Weights of a small GPT-style language model, trained from scratch on English Wikipedia.
Size: width 768, 6 heads of 128, MLP 4096 SwiGLU, 119M parameters.
MLP neurons of a small language model. Each row is named by its layer, matrix (down: output weights) and neuron, and shows model dimensions 448-639. Each number is 128 + 24 x the weight over its row's rms, rounded and kept within 0 to 255. Numbers have three digits each. A neuron's up and down rows have the sign that makes its largest values positive.
After each neuron's rows, "raises" lists the tokens whose logits its output raises most directly, leaving later layers aside.

L4.down1043:099148149142114101124117166155108136149158170125173092155144103141111113140121143104155151113117114105127128145112142104131153102139156145163131170125101135067144132105129120128121129134126167160109161127155121110145120096092148087116103153115119145152140136115120150086118116193107135111101112142121124091103114088137146115129087127140137151138128133130123130107138124130122160116149098071149142184094143117142138178145089134145130145142124162152110155100165124105126104112161136128096156164113092119097127157207098139106115141127157172132146134148167090138106105105107158157
raises: "ative", "ing", "ably", "ations", "ment"

L4.down696:107145128099095139108143122130091120114124098131108103132126152128112141145147153120111127081135168141168116125150111122115124101189149111169138146128137109086153104123120122103138099104106178112091124123118159067138131121159102135109140104112140089113148122105131086129134109104102123091091110120134126129136162118151102145127150139168161070128167105133096088149103126122117161113141121114148112095143160092144146117117130078137138097136107130139112131100136123087121157136103134149128166096084150131160098111169168199123124095132151132144176150162120120147133121145108146134
raises: "ments", "ment", "ms", "up", "man"

L4.down3383:095116117149116117115146135092118141101139117129148102124087156152147113128153154153112143137151133106128115109139105139146137108129137127087111138131077068116131156098131096141130098149102124135112114112144129166130144131135096131085135156103085077180153104156162143137100055115128106137125093098106106151141136105120172103158090168145117112153073143121158124107122121135119134139174112087119124121141092157122136149128150154165137089141141146149129073131136121154134119112118121076113146134103121144141147171124153138170086139120120101121182140159135123125145148112108112133
raises: "mo", "mi", "iling", "to", "tic"

L4.down3067:133102120122094123125089130102112123075130137146086159127139116121149139156090140134115160140114159142085130093145093122132124096155121081136118095106114123125142141110142118127152109138142181128086099142131140076131128106145128101141082123168132108125129119149093131119101086165153140102126089093118130120127121082168104172117150095132068145099093129131096115122150146069137134109134087194165100167169131133146105142140142109112129148148110072130134134126123102159113135082147129116103142096132125067178115129116084118160140100115099103133135156158106113147121119101106162088
raises: " List", " Other", " Stat", " Time", " Number"

L4.down2815:132146099124120082083112098120126144155119143150149083161086127132118134140117157106126129116155104117097133096170103138144125124147121124110099108109160112145131121088134155121137105139141124150145142120102118123096161124145121120108103107121123144153158149119150135096144125142120166122153174154115149116166126172128185179085150122139113134131122127187157186095150102153126116131101104108136111114157166091146065148109147090095144136123135148176102144109091137154147093159126092153107124115104126138143139158153084114150130108107135131152118186140147124124145126165125129102
raises: "ment", "ments", "ence", "ved", "ex"

L4.down2783:117158126115118115143126137136158107159133176123090157135140064085142170126132139123123113149143127156151133124109154155137152100104119112081079115135129101127139159119157113124125142099151129148132117115151161126134129106106099123160124083155069155147139160169093123148124122134125145157128142133126089145135121146137127091132161162099140179160144158143140158173104116127122127160117121094131097091138146083106087107172107143148126150112136135112063119151140121104119157125080122092167134158104102120153091125153174125127095131133135117157119098124142147117125150162125161126
raises: " throughout", " between", " within", " during", " towards"

L4.down2997:140158122172147114129126128166147129139095163072123081092109124123139149150086108112111139113141130102103120128106158099138125134158148143072091147122095145153131155150127103158129190096158079081107178141147132138132160088123139090114146138102110129104145139066130136115139159149152148151122166105114178082111124115138138119171131096148137110109143129130104152107154133112111167121108113132152111099074092116122133146129095116106099124081133127134106159151118106122092111107134135116168155104125147131137158119120155132144115101109118181089123117135135171118115102170111088125
raises: "ied", "ying", "rupt", "rm", "ept"

L4.down90:148117114118133152115124115156108165146121108121125172131143146122126082119128108097111098170105144135086163141145113122120151130153110110098142166090133170191137110107136140103133103129154112140146135128123130098144063169108127139139116172168139127105088140156111128146170105103134144141145130089118124104141119152177095121165089153101086111109121131147138171116124143068134128125105144143116100148126167126123149168133129143149152121146177159134177132109094102127149125175136123129078123153144121114144123110131131151114087153159135135140100112123105175183152077138152187116
raises: "ree", "our", "ound", "ull", "ren"

L4.down3324:122146149097141122110107153143121118132134085127131161139121176112112137111083143164126092133126137094126105128115131103171137156126133140118159097168116146140151169112152157115109115143126133183130134115094142139114109117134132162118118197094130098150151122066106129126136135108137102128091159114116078135114086152114144143103130176123140120215147123164136134089163136137121135113105134102122154119151168149157120122163127166128132099207106144198078100152150116156090135105157133140114130143119110132114097134150136098155139133118147145144098102160088102134098120130143115129
raises: "ur", "urs", "iner", "J", "pec"

L4.down953:146138141136116118128147147122108105134122108125159089112162163130142149157149138142106140133129143111149108119120088131109145175139105158158089108105143150147097129116112146133127131173136152123134143094115163110127137120157109146158109124087157135146148104119112104113162193110112121155155130124149134139154109131118125129127096099134142158148103110153163151164116130121137145199111121129097132141104141162189134109144123117179108111138109090143087101081139128106103153091103102116177125081124181129176092155111122093091090161127108118101085127153120108125142122128119159130
raises: "ils", "il", "iler", "alle", "Note"

L4.down3648:122130118136143153187125078142129077100113168148133165164156164128133161138112125118114090080169139096148113144141127084151101135066190130111106107135144133165112153131160152179111179121091135105136127127110156129158107155124137169141156170141144153080089122153138146167132118110132157124171116150169119125144120133091168108113116128117094157187113072135181121137139125159142148142103153109127137133142125126119111118106184075125110111133106116146127104174116111119138115126129131114146118153117116093131130092156164120162124110111116130114107154144163131098125106172131109149
raises: " Total", "lor", "man", "eca", "ute"

L4.down2124:153120147127103160154170101112112136112115120149094124103161113156152128077151141122188120095123115168116119153145145144192104120099085132138132143099115167133135164130135116119153156147128128119124073118082149135143128108116160112135124120128110168134145099151119152133114098137142137136121123154130117114108114086124161166164124143100134102107148161157107136160157155126154092163125135119097119138117109144120120120140121101129170120142114115115119139078114119139086091160126111160144163145152137101097143117125092172102114142103118087120128137100121193119136113172120157145
raises: "ction", "ctor", "ct", "ctions", "gress"

L4.down2074:143159132132162136113136131139120132105150150107130107132112165153099152098124128149145084146156132108135140099136149111161115123104168105116115192126149147112111123091118154134095130124136137113139115156083140090120116083116122189122151147123138103095162123084140078121125118184141125138115137102137139145170168118084153128167120096143143133139113123082144065123107141099063118152077124135137126148132126152140100130125136112102139124162094148134119118142112127119129176126153100172102132126124159128126096115142159118176122151139119117096157100153111116122114110104124134151
raises: " February", " December", " June", " September", " November"

L4.down2293:099104131096084162122129108118121159124131140145168104161129109135177142109117133100115099121158142159116134168109107120129123154119135116103136119100108094134134118106114151176135176120124211127139127127151107141119108074164154140147129167129101119130112123098126135130128088153171117162128117129137104143120186110152143115113115144149094115164094133118131139091127121111149140143150092105151128104122130163143122096138144137137118101111078113093135135124142116129165121139135141119098087110141134153145105133118114123137158143097113131119118139124136137131121123144101134139
raises: "-", "|", "—", "–", "R"